From a checkpoint of a small transformer trained on Wikipedia: 7.6M parameters, untied embeddings.
MLP neurons of a small language model. Each row is named by its layer, matrix (down: output weights) and neuron, and shows model dimensions 0-191. Each number is 500 + 40 x the weight over its row's rms, rounded and kept within 0 to 999. Numbers have three digits each. A neuron's up and down rows have the sign that makes its largest values positive.
A block is one neuron, or neurons of one layer that tend to fire together. After each block is what it responds to, as a language model described it from the Wikipedia text at the highest values.

L2.down33:464410471473424487489502480583574570510515491478505530547500537454439512543468486464478457477435511493501555487512507488453566550455457409527464564497520575470480453482397555551489485451526382500500529570516560465503504519496510460522479523425485481477455488511511440526539557467501527471505513451490473587526537513558569438490447428508515476418457520517464576475531503510472489501511470537522490427483552523481474455568486501486487539460526492543591491459467531532497529482531438514540494525496507547460484514484450487595446500437462522475512449431481480496489538468504549473
L2.down42:507530448494523507557446489480588480484517543542508534496542556537503531489562527511483418474465531491536503488512531536455565480470495548572481512462618470489429575477526444426468541580486502483458503471531509563456515488469579459479474539537450489504523504522525512475505446542498525457516468517529495550549494502519475460546489545532576489470529404510475466614492533477512508518528456553433530566482449547504455520501483541509517558492452510599530503472545493519417465439477562483429586537466515478520535528436462491534510437477487558491518545532566572483539486484492504473
L2.down97:574548486467493542449402518526454492521542526592504503418488620502506571580462472519512529560531411558433479451517545544505549500510427435502558542497413466510506512464452438550570517530517468520554528480524481451488515511546475480504492470491535556506481478486519484519465455565516528439430513504413486531489494529516422514465535513449491574553486552509476512476488568459477501471514527497529503479530513476540511544531485479474539487451532550489541499524437514490522473457448485490499571553508505552565500522492561512521495502434525534545534487496532465512560458446409571495
L2.down114:526469464462422490526497447461533452568526458497558536533457483558449468484545483413528485508579516573482469524567509440503530457497513452490527510534510495508488502450566553445500446510532528462623478496527480452504521573547481478551562515455537524539485526481475460469518514522451540544480496509453475498514584461537481537567502454476466477502527506440567451504521501521522522554478542605514512573533549521489442526465547540454517483551459493455505576501487484459502513524495496540548525501542533473478473432381447487472578460542488478480486580554434432496500433490504515512
L2.down135:436458494459504488419538501485491467437558482496526475447514523481502485521405438469484533466454517473501512524458472529468456398497476494539589423552555516481552527460508499410525475538555497529511463567524424448487575634476496557441484503514486474498477479494543467493533534501522549528479456513466450464505509545497483465547514533444475501469525454508515493496495464480487457534473512528472430573515497439492479562530508556369528511474521467493512467518541504502446442442519527555512526522530515411579479466466441457483446544479484547528436559486501478463567495477465543508
L2.down139:443465533524505570614429457502504503521532522477500565514527476460443460513575478517505533457522531523409477485448430474472484546493536496519575460521416520472546466498505431498538489537524508522431436505396516455580491482475501505493483509512492483458477551502476559536524496506545521525471506486518467478470541452506529543487506457489477500474471490501552486413527535528511535510468526491532444464501570497454420486478548497446552484432477503584509601544555542494475442403479461440451520536521532474462423444507473473434494517517489426515501506517485483402527465441481519447
L2.down179:517440529527518499477429457508514451481463442478435483527416485441570506512540582452565565489472513535578554497571431564507462478539506617509465501506542488481495542567471506552506436497480496504538542519492493456456523493485523480421492572498464536515484539497498458520530444504459509431505481450604493557541518531504539469494490551461529541554520500504544482444479462489470473548516500559570528483477542440461536493465478555554445565515585517534493515516489482505498481460537483387597512479496397530486504550500506514490537500462489480478561533514478448487465513508511492426
L2.down215:500536535529434490497495463556549532600530532539486544471476490492479528540491515518527515515499517458497459512497523497522501435473524471523472492598524475520467540480516551480512508483496540490515516464497474432465519534511487490503461469525466568519550457460458499542484496520484457524505466448533572451489465482518487479494456514573559484526501465482489504530514509554468593523387448458512452459560516488442482411512592508507548430598514558507514522467488481421515426545491435489608632518496503440537545503519533472539546491598492451495476487464517429543562491522435462527
L2.down270:525495486480537460513546487515530538495462403449476526495552507524552505423520490535397504507583506458497497467510505480499566586510478563468531538468455549513485452490598478509495494542502475483554506463503501475409524517463476584528492512584579581514493461575509537452516493517520478520491556548503503430459544438455488472557503533520419518459557519594504514511489413491495517475600527381497548564497491521540483507474443446435555572492517492524507476504517503503521480488545493485529498482509442489489510481502491548440502455496511465470544536514492546521520453531453406517
L2.down271:466445469493475497503509431443497569499448475443456554484550549518460497491499462504523449495497506509529423514536506487467490487481554485461512525526516520503510494532533467357502478553571393472422510480530519486473480471383464456612458490467490504526491493493481423439568495506494563484499538462447532484547519427529455483513477511512457508522453522520417508458493493520534464451520537542502490556488463488549473466511510506503555565475463501487461600505527504528530536567499550592557536562456480526531525490428517546484574481548495452498480472496555556592464516527510492487
L2.down317:519422518510555570523452574439541493497510469522532449528468533518476478450548451439550457553474485529478494510473495527508483510446468524560512554503489479491576428522559481543512519501508496467512489464469428458504538491475519485480477588584424503487465499547510530492380554482482500524530458459461565479496524524502487461481404533501507516420496424489423442508517468448554523475467404493500580487476505480448591514473529498457469480503465492531475507422484463515513503466508474485556467531546480527533454555530488602499480540523532455453529496531519444574454445583496465485
L2.down326:479465503544538524440511524442495512557445495439452524501542529524554540532496495449489462450525505430534451511533474486545507499450602454464437546497513476477503498481500542477533453523515461543488586484522466529516538512407532569536479511535484488519548579463494400521541522509468511471457535525489517458452548563472482504543539553483466509512525558542496533503488557464507493464436475519462492481517474466446548543544448438460464523455446425477576453477453531513500463460566471531473538605474458490523482503483535489548425431485574511516441559491558548445478458526422548451
L2.down405:453502534485457417407425505484541458476457449474403491484502429451469504453448541457505476478488555473468543456485554450519512517499487543409469511539423497559503548529489469533565518445450407487525499482517494497536554477493451428529558493463579459501525515570463507525574556536482495494444524579475518485501572537563514513515442486560462551554486495511479489527496454548501501517463516518478467550508504482514487520516504490506500543430433399475448463479478503426511529540485456470564527428520559486481493447492479517508568517551531483527525505455579553550494483495474572497
L2.down457:465530433492483547480507517507536567453493514464474494477521471514529536521515586487497488523474502462476517511540444520460507542481519466536526496444488394555543539493550478503392484506456502516495474521507462523521518552494506504492523424584561403501483446526470454543479519447574524501607487475493430571468501503459504528451472566517479487513523540568539500552502377521555482500497469522432518474414477520510511447525505434531475528450554493460502493509414534499491541500504587531509466478519486545564474485457515500572547535518497461592617550500524526511477485450482516472
L2.down465:506547564417468445465513540443542455476478543521521522456577511541514499492512510507491496463556567551495522473443473564518526519508538550511441512507543523503554520460535522431545466450449522518467497462488517530467490484654484491482478475542487485541513465472460544487429515472550542459548404424445572569422543547529420470476542457453499530555516544535540542558444485554524525519457479485510535514427529522538473553519468532540522524441459498505570515471462507494530486495494443499539564508545479508478433506573492550555475529439466452485527505506452535554510531506512558505
L2.down468:490477522535523505495505534473499479484490455443556542561569514518481448456425455480455512460500509562527453501433489502509550475549511487420532494413554469556463549535495500503433491457488500500448474562523513518499546532494531534510521574493421468499534546463452485412476489528510500506486471528481462510486491540493474549405566482496557549538513493495456478525499445605471451459478551381491459460479477488465468525505542510491559502540479478512539476504479526513449519502525479519481455517462484448446486486501433495460422563537533570528381520402582476502426519573502477512
Responds to: Hyphen joining word parts. Fires on hyphens inside compounds and codes, such as U-20, I-95, Al-Thani, re-joined, and in markdown table separator rows (|---|); occasionally on mid-word pieces.

L3.down164:470526545463578534482533557577526518501490473507477455543509476506523506521620504514520513508511462458556569553498473439516532524433543547498516489455497496438501422460542504472486489453578486498473475487485513489457444555506507484518478496458575467474483481540528519486451502515490503446512500541449516490455477517589607486434551556537554516466564573553471511439478482530516488517579494449599515460488470439553495536500506469507515472511545499501454513518479501463491495428524541608478496558491582438488507559490464508491451560502437544583513540467543449507468539426562485499
L3.down202:463481469459595551480457463494453472417463503415530503433559491466483522509522471492540466586506496508500418503532508470403509574507475529502464475486474477442468424504470465453457499492489522508449485495528564529480516543510449496460517501562479450499506480511502572471497509571520528448505539449471548527419538510506517536399502532569479549568507582544531505509434470463514483515438555461559493439455456431492559542483459539485549549452433405464517524493498465488523483524432460482471525452483453505513543559498454589496531497567526456521527536526513465497515489515467552485
L3.down481:505502490489520487485523411537486493556545466539486495564481560551517585541493508459491546440524464522487458529479479422428484528531494497555521520538486500468539500599459518474449508525495506505520556487535428565474474548559511516379553458551532502430515494459490417582512459542512473564530531533542483511511532553521475457549578502460486460475566489508516510550500506438534489507488486499515494558444519518571511548525452555504517549462524480439533520574521439475434503510527509449505470505445509421537483518519411464523477481448502509456444518549543437476410481473576486471
L3.down504:451491576554478567523495507550514447469419490539529544517465566509476500524510512547452469542444520529525509525499523422521518521478488515565531449466488469501501419558537484404516504561469543520497548573491519426523544414482491458468531533503490489522486588537442514545470501470541510538475504479521434513465462528502431497535506511540548501502528421405441521566464484501490433490431485504499524543438492501463532454548440478528468515466569523395504552493539445556438502480435402524440454461471528464475508498513430515520480468459463518448493479502528568536484445518509517483
Responds to: Pre-verb auxiliaries and infinitive to. Tokens that come just before a main verb: the t of contractions like couldn't or didn't, infinitive to (refused to, failing to), and modals would, could, cannot, can, not.

L6.down88:468510476480460518504484468489478517465547526450471469527474536480492427502487467511448482507444567556502569493462549554527510457484520508482477572480490444444479475568532537467515559490455522520441488413483491553530432516561552445460498483487534491521570510500511538486496511560459535466450542492501473624504503553541488511464411496491517481551527521460444453561483556433481494442453527467444557435487454527503583523526517558571458548460442432512467533538480429487578518509555454502499530481503569559538530531459463552503455524492564487582538483544489521562514525532507499432
Responds to: Word pieces after hyphens. Word pieces and hyphens inside hyphenated or split compounds, e.g. mother-in-law, singer-songwriter, co-host, and dashes in table divider rows.

L6.down200:467569540430487478518484516524468449529492526630529557566496481577561473476517518492490488530507470470510460441520497531515523506478534543469441518532422552460554481474507472605444490552445460461577525492507554399536514520558487510556478445561494534456512567533503451466522499485527485487404509517553503555492516568534524566553488531522539552503450511509411470484520501494497512438515521525577446492495530565501532530490502417505479516473522452564595435499433488474450527479467493538462516528467561496458512535480478473498482458459511462568558518495483470442493472488454523497
Responds to: Numeric quantity digits. Digit tokens starting or inside numbers for amounts, especially after a dollar sign or in table cells, such as $20 million, 250 km/h, 86.8.

L2.down4:448526509508465376504454546394509533476526554485539469429486485535457513482554525468525489496489450452485535529469522551568497521485503482473433440498538484524496443467539563554488506567507551536548492487488543482452546532572469505583385497550542494565477538515534571452510491520502483565502460578530544552473523531536510496414485449495468530577503475485553519552495471463496454550455491523594481506503448475527510493517524552435554512507503486492542449523508505487490539403546472542451506529527553551508516534488440455505525482483492516491443496436542558504463435478434470486
L2.down39:513446435482520417552504506573523462423473512497480458500487521535491549531555436547499470537509482455469540451527449527500529524491538464503548534446488513470416491524494540493454525413512464542463486515417546509580503414480533545473501557493508480510506557473483552495561491492529515484555437474605444581528499472493529478487565483506453473476440470527403543502461564460567473517481572502410507510498513509542519500478488537510471500442471541508444514524542507537488461531537504588442533577500465530456594540545519515506397458506459499528472511487440455488509532464513521507
L2.down201:469532538572487517543482500449490484449485535435538519505500522545485563432510497530449487520515536438467501503579538509538464568512522483588491471468515564473441524506529450480478544492506591485476556459525458536498491443473476398525527496416421456453548547542544456496535531536468466549414508498473508500507581451533619517464470474516521532578467569472486576487483582565450480489540533489500527564494527517505531522507465441435579516460470471528480399497515461472565487513521443496514532516492468459497561502515536562513488460455495534473486485508517553494460520457493477535
L2.down224:490450467544525506461538521432503497491459466442562484501486441484477466489533482501546419496492488442454543479473443394559483498468468514499449458541526552476499514508609527497480551517520416467480516528515535444453507487571551503581506516494499542537501541607510481504533480522445517468445469540517523505453573523472557494541493521508525539508494505415445537551472491502560520471478570550564482504474448521450568515504489463528503544483481479487468474485581476463454453450525567499498455474573493391524465459512430562568501524532519544505490472472539474591531445463438492496
L2.down227:477574533555499497452466561498452491497504534505524571451430539530494508575534538480546576473464517545482543509507457496468566507516531548591473476495503527499526470494543511510474538518457531541488560557455495591489560458489484535542450483514528566494549475527478540508458545510493463490452476546519550552485499513495467475524465520529455456485476543487443505520477420510527419529423558542583488465399488444473569492501443396483465511490427489572499498505447530553519549442538574484426507518508517484553457528470464513510565487518472526513544520426484464467496518579443442509
L2.down250:515545493502569553418508544585463517539405534460516452523490563518493573512553483465513526549478504414481538488473519466491470541451457511540477504445511462484458547522473443530469509484454522504544515510554473548533532491558542488600441454451473502464445505566493496501496508519471466467441519499506446445470529494411531552558503534511437465591522535467432446515564505525521545511547454445572532537447533517481527483482513499480420499470437506493498514481499463534476473382450469465536467529483547510454536521528479533404453526501459517523518517445491518525522451424512443465
L2.down276:501517508496436529508506478494504498545518495449427519553425454517519498564493462541455507401502562557531525437488448430462568462543494495632552537462502467491491556513558522492490509441528456435543508476478456483458602427579555526502475504523524442525476559513496586510596511490526485455530500450490503488431515529550504554509484459536433525499468504554520556464547540491456453486504425494450478519504473494482555482475452450543545444488448509548516482490516450481506552472539525523495489584485554465489418505538548446516494530493519510492470434489549529497587511465496489500
L2.down300:503482480496484421516445538524563476508558508476539476397476451451488479493474448469490498560535438501459568552528465538549430527461563531511484455465510568540526451535496512511446563551477488446526529481469399531429433448539457488458492436502544518519514540482425504522549524479492452478456443447518491528514444570482505509558455524453507500549463487535468514495477474528582415527527518546470442447451523459474577538463460534535505457517472528489542486534504523482448589468481462475485437430511532471494568505465512473503538456511561461550509526504504468586472457492539502431
L2.down339:545563494477533481501505442534562485487469453478543528503484459517539520544527485590477538523544540515539526480476457528519520547536538458525479489450418537493533549505575476475517525512531503465525467488498467558520499511513498547530567526411527512549467443437537539470494503476474476471494424490463612538464503572545515530438469541516499474489494602534476526575548514475495477516562538483562547519476449491570538506421524503485506476501487447538484459568471468516538515515522498392508544472481480516470505435533492512522557504595520396440490511547501480548489542537532436383
L2.down340:526494473549515523499519442505457476477517455488583396494534458544461477495501481471452451501412538538514425494595501479455524503433577483486493518525578599550512500515434493522538462523486593530460495536475450518450447563471437498485512457478511543521514544471513501498490545489452457462489494468531480531556523490510507540462527526454490460529498538475495576460503476496512512481529474500546457588473550525558556449536498491513564524440517517471458509426446488499545462469501517409566527475500458450504538549502478571460440450532530547552421447477602480508505489446488543542
L2.down387:499504523521459525479517446537505546564487512534494476518560525549514600528525453517481436473530509469441501474454469475535487510543524546525454541471525506503463418438444527500460451491558520413523502514456507561459534511461549506536549518488471507564531591573466559489566512566475535495495474532557474471497538533550475537491527438517487524506500549556535463468486490532592476443531520516550499550483474478424513504491507424501476426511472446500465496559528499472531512538521467529402443518485445506426530570508504528519431501435462481520458455465441499491582365460511509491
L2.down389:484561550563472495488516573478487462513453517535524514560512510571467517543505545427489520478464534565556504491561444527437557424545481504515368464517483572460449510593552473510527512475561454477504474563534461513482485522446498525522453465551443532446466526543393574487453498522481469481479456535564441485507487529493525557484529551587453448520490501524502530524428454507515487561511467489485472505480536461493490481536480481442537450496486501455514535463492490526472530518536575464508549513502517549445507486493493433450411451427485501563458517510517480541589507474540540504
L2.down400:467532563450543531518472509482519559485462497510535462496454519565478533542472448523441427490526482488453543465468485521505451504538470507388538438546531524467497544440465512496534527507531503410563433502508430515456456543398472427503575440465426506469449526449492518520594459555515535460448441461500500525505424510553572511451454527497494538481548525463486456515513484512498524540541545548557534452524447484524509533489525519481536452471472454544519584482481487466485524524589522492598508556479456484506476519485465514498547469422484431458514498554544462452545529476512500504
L2.down432:426438492545430488497565505520465508431483530545563520489494538513458469498500519579464510509501482487521590512500565494531491504453516455478492467527572486510512443467491511523472444470484434508576540493529563567530455476536525449526458491471542515532412543538386481507555529461513479539560543567544526480513550501479412539509556401556516469500565531490474516552518501477464484470450505511496491535462574495461471483562555463509523487554480486498494501524468581549452547517468541454628473461480563502510522616550483513495474490526480559485517553495530500494530509474477470461
L2.down460:525471517394503434450466448465502410520436507478547493498507479504510465522563476484493464464499451428556508550545511527469546464436460522469527500526451452459483469572492506482544432460506492511466492443511506536438514498486495488485467518492580452438438477520527622509457471525593435514480528532484506476538518543531532495537577530498527459504510538527532479449463539537523491509459515452458532521524495590597477564492489517523515486532481501540532517467514503532502579436517478499549492545512481539478573419436506568515525453519561526499396528536514522512576453556491538552
L2.down489:491558563563478497509489470542438528575532506522528526530450486498474527525520495491551515478445552617455447534546497499535484439550508498488472524462449532539443369460494468515485492516545499597504486509448478490506437500494474491467478545606466521527522563536528539532571489536474466531474559449504489540423541559543482518502492496548462481533491488433445526525450523475456506529506496473553516482503451439479509516582555534475494490543523486415464424427525529455467519475461589487461565554517536550500530485421507445501542462436558531506504559554471518508522525493491513478
Responds to: Decimal fraction digits. Digits right after a decimal point in tables, coordinates and statistics, e.g. 61.72%, 46.74/km², 50.47°N; occasionally trailing word pieces like "fift-een".

L3.down33:507519568491532562479596514547520561522537605470479518498499539527501503502533456492495486442492571483514500537486539503497508361473520491476505521480514542554520485464517475532465504483502510525513490517526509474476477618456491542524517479455486534485445513498529458445467418532477580538472473485518487480542523562609508550487496527538508508559502481534435522491557530495499473579434509531452545469454490501537482485503434451545512499457435518499573508412553520536560563527532460521456497528533467506487456510466441450441512385501435509459496507519498429496576532465556436478
L3.down287:473490469516455441441489539471448492519529513538436528489516445526497504572529528556549568451485529419468458476505508509492509373455495492542550496497501489476459455517488548492503535502499506445479477471532523531524503490468467478499673405538525504499496425467466467429521508469475447462448457523547482462442568526504466513523485533568444518503529560491516471479481464400480544458457491553492566532535520475456439482533486504456563544447488497481518492477500542438562522502558560446516575521505552443488493523477444578498540530549486497515490474496508474511518579559551489475
L3.down462:445578542463479495494528506471515509525497452528553513466537559458502522507502455497491522500513430485505481535482450404539403525508511504503520484524495486546560427499487516505543434520530471490523529477395479499487514481485511576499515527490456554565482498624514515534502445526509535490479541514482518507534475461539480528481445476459464452408508516441543531515510518478450492440442548546440513533610508485504393471418472485461457552543511490550507519520509539536500507502536537498500414476486481507438520447496429481533510598408506459472517443527525508439421512538506413479
L3.down473:476522528519533445448540473494484531542524546498492525478518500480515497535513495487489527520450583503444448552442460474566485464575495481522442486478580523553454558458468518475493516432385471475565509440475480480572468489484454545485587502519483424483482515481484422508544566514477564548499534485440528496480569500568530495454533414496470462561446511501496526495483476485495516501522494549512519554468500449488522553496529451501525533502396478490532521486477518571443518493503486525444608430552546534493468540509521520407464450493429566469461481392533524522486458509534490474
Responds to: Table separator dashes. Dash tokens in markdown table header separator rows like |---|---|, just after a pipe or dash, mostly in election and sports tables; occasionally word-internal name fragments.

L6.down135:526452479555514532496508492463448521525522550501548568491490570512551541526515504528531439494466456476469501528495554463464456606391563514579422481455545429550544528539544494626471506468488529474476517559516508551569539470574516499467543538463486501426523413445527497501472475488499516573559442506504443499490472586468454497509523561481449512511500511523448500518466452505593521441519452503501425481447539488445461493526428492487542506490507558494468489462495499539486510434535485534547453484443457484555477475503475562531489498472585507530506519497468538475543517482551510470
Responds to: Before a bare verb. Infinitive "to" and modals like would, could, may right after verbs such as needs, failed, began, in narrative prose; also minus signs and first-name pieces (Jer-ry).

L2.down43:555496507542467537464543539589484518556542514526418521513509507460467538499530487474525538510450420545495491488485474471434547496473539530522504523540451444437453576526534521441524497487520478556489480491473473561477452519404490552499503484562493494466542439459480564475433529515535445475523493432507486472529558428478549467548549589500569493556539563573450442465493557483540593525490449475497474548544510547535516459529483565530576540461488498453447525501458463439517508491585504484566461501499509465501522469515577465496480511443489510411471459441505504519543500458558518493
L2.down95:452498470482520485537420529518501437492469492486539454557487462530431505541484451542458498509545552530537520532522462547480469459581472484468551510507543435500470487480521488541414513520537513516517444511465494518452517470461496422454599497487468432542518555569399491505499535436533500523496460587588526443433535476548482588516447513499514463493504524447484441507425441520548480449517474490463567479510558523529467491493435446523496528479441500575498523431563518538492413481497550514537569476526497526493515531538559553457531523562538554473457508501510452529535461489465523542
L2.down126:535580541501508526437518494536481541526472450574450497477499537520582480496459460553534499495482532581438519531430560533460496556568423480499561446529488505539577491521406478464546462523531459432452449562414489560470544447501453510528483479541489484478465440448541465562487555467524555471522460517495428492497520485486525473497514509515555539484502460548471479547515436528536433498479540509524491490414453466527606566561500541456460540543467553431485506587489476525437477480461461471533500471501523497452495536492494497512523481488501482437502528480436568491479526497498542552
L2.down143:524520551492495435494461412485531465552550525520524525516481556513559518529522505499568482430488525531531459433474499489523495478466452503511511530525589540508466507484524516424522474516523602561438508511453513411516501444487550491437533411518548496509578472484505477474555603458520527541494476446493472489564469459446474563516571474519564510516467497519490425492511553503517468449541440494535445509520387437498528450498421460561539522502512480529458512501436479563557475495447533550462520386504532495452500538528497496490504530512445511475491476512540495536509410509464485523
L2.down153:470455514539590503471549493433492482466484474480491509517447555441545450455460523516528512498516547514524469436538551431460499514524483576445521562542411501438532461539518540529457525465484528485449537502578505444558458474440499505473594480470521488536515477513500483515483492488493471583583482512567448550460496496483560553458524518516514455512517537458516515487515525440519458567505484457519545505562498562556440452520510579457464435519474512455498439476521554406480560517458478463512534465567510499461458497506397581450453525563527440521503513485491451461460470492527542519
L2.down207:460524505475512535485530560541494490462519476493490505447488508571524477455474443450543478469500511482609536500508459460539504435546501500461525465469543561463557524526492577514426501465525593609482545551506493545466502483553515479479498541491463530515431541456495546566457563500413533554535434480514460460529493487486503532517503571442555433424557489472483424430553429503515521466525522540507495543450532450463546466539491515534515476488537510487534498419509514500514542418540520516465536486498502443536536490435519558545480541488477490615487485497538417477490543554487542527
L2.down210:461470507472501483512473512550517513523493485563487493512469470549433540539444523549523411458515499493578531482539565497545520594439572506471525487506446521530426509476528499495470427549510465482483485434514489437428470497577529518563524619481462443574540492506523559517421486520465481534513478525576504536492449526495489508526479489524485481459534482509436488524543587525498524537492562491508498499404521532491522435518564524484495533502472606529483500510462478454486514430509542465389443517496508542588527485525515548483483549488498517473442441548497538556516481479577512550
L2.down231:514498538497459484477491501443532461475521499583516458471455536494515473526475488521510549471501507551573516573489576510513489600548522523413466505487558441455482476531480494474476504586508478473512486613433488580538496533467551406465556448469482414544489499519544492521503583537549443473520488510569513499438506527461527488576479493523459552486540538496516492535376476468506511509559555501489448479430503503481557517495525496477503478480445475500503473487493444509525488442450542579551432421514473539553431518453519534511489510479537512489508498508543537515556545532559582506
L2.down251:543414492494417474551517550569464498494466468516453508553522492547636557498496489532523493456399467544456468469551510521482522426471501526542517522525429519518564555500511488549503518522513542481507563447571479466525528552556494490483510454541481566516481503447509513525513511478502596384472467540482495479502578571554470420527467519480469445507519520529481495483514552506473564513540447538466460488592512485497467498508526537514579436517501543439465456505475472530500463486434477465518470496485524485479493558538476516455529587471523510494555505508431482427523530471431538467
L2.down259:455514502539499507501507494536449479456444570519489528488553476543418492472495544547582536455465479534526533519498518520510488531513481588569557435543514487484527439474482483512451506525442489555451572416579537470474522468451526480453546466424403385562532468545522554450501441543523526471481533480506473481432522480407521552479441529505511484567451548581435500460497522521519485491445457490506462518411544564451516518513497475523494497474470484430552532491487495524518476489438469488572473497488481496490455462544515475528446444538454471511438449554515455491488459510468486471
L2.down283:481494489446461521507547492440508450504507536538534554479516463528507454565532497499486450484432469383527497500521523466501505479518479521464499519452561503492511501535456496462491537467560555586457561526521408512526461499558594474492506438465555494520483468431521515501524431489526513573540436477489515413503467599506497459496574520539448483445508519504564528506467552501510456504511534482463486577530489435545496467445598472496583531561452502509471509494519502487462542445574536572510412537511494508512526493490504567463533487497554488431567501506550543514568502495477481585
L2.down344:527571474450470528525528494552508495503522529482445447453555501528540491515527528508539493503549571627501519521472437559512490454457563533476547533434558496525537500529394404484576482503507560515484488498492431500457480518502491569456493487567488503494538508455478444516455506496535434519412448483454440491522538487474544516533577556458497477503470501512462506445527470440538480483476605471534506484494525477435521429473544486534498446531490532526459592425455491390502457426467450487487519500492493501495535554522478484479506488477445497485496462457428504439475499552551509512
L2.down380:594458469493520519403468526511480519510617541458498522543542531449517499516488553520465463415562515486494451476531507557467518364460480521521478520543530491487520434559528483544479523494436482556532431561510522491467519504519508416492570494503479488565523553440548491511532474521455439500490506494507474484485527573537435547500495496482552532449497564437513530479482444491517534481484518417516492557559481529517523545476453487498551437488489447528499519528523508462466548587562511512516594502541521437521496509568541482488517405519496540494505558489496458463491565434450533508
L2.down430:541520480519516478474452498621428527557496536561508494396505495493481499483505466444529547484470460433465541472564447525462533438452494552526479524483466501554495468547394464509540510494488546455477445493478581543525569571532528537493471534422462555490461503503516528475489500465511463508513485521530442518510486481588488480488495499549527489514534459574534508501520440528525514530393503586550457468468496493542504562523487506506517440488462515491487531505462499514490507550480497504520424481520564497451498474587516485528516520503517574396564574553496380487452495547495476522
L2.down477:540455457406566483475494453432522491479553545525510502496486434501476496495540523510478482509497525518500482540522482437483519598490548466571487553442465578533518531497486475509518443464494509558498490557471414411472555511535445530452463490511441530545482535534539502543464533491582500470434512449527527505497509488400486500528479508538448443472467521509485569496481515471552498470557496416556477606448512532452545499482468588586508490526437491521561476474554501452515430584469537482529477468449466501492511442516486522487505437449490519578456451497565492490537465509472533528
L2.down492:515429467533535470512472519488422475461455490554488503492462468572470456510528545472550482510514486459476551496470471542539453489552483522509481469445583512595521508503527460460554551575452484513519471581545502539495510498503460428518514491505448456523489479502484524489448560546470412453428541478553541488482510432546535487404478529499451467474515488542482498516505467488513481432470516414495543546503520511460548519491441474493565558535506518492488562539477546472493606571499468518492511429485407479529475540468522524457526526501479533496440495531510494548402418494466583591
Responds to: Infinitive to before verb. The word "to" (sometimes "would") opening an upcoming verb after attempt, able, expected, asked, e.g. "an attempt to prevent".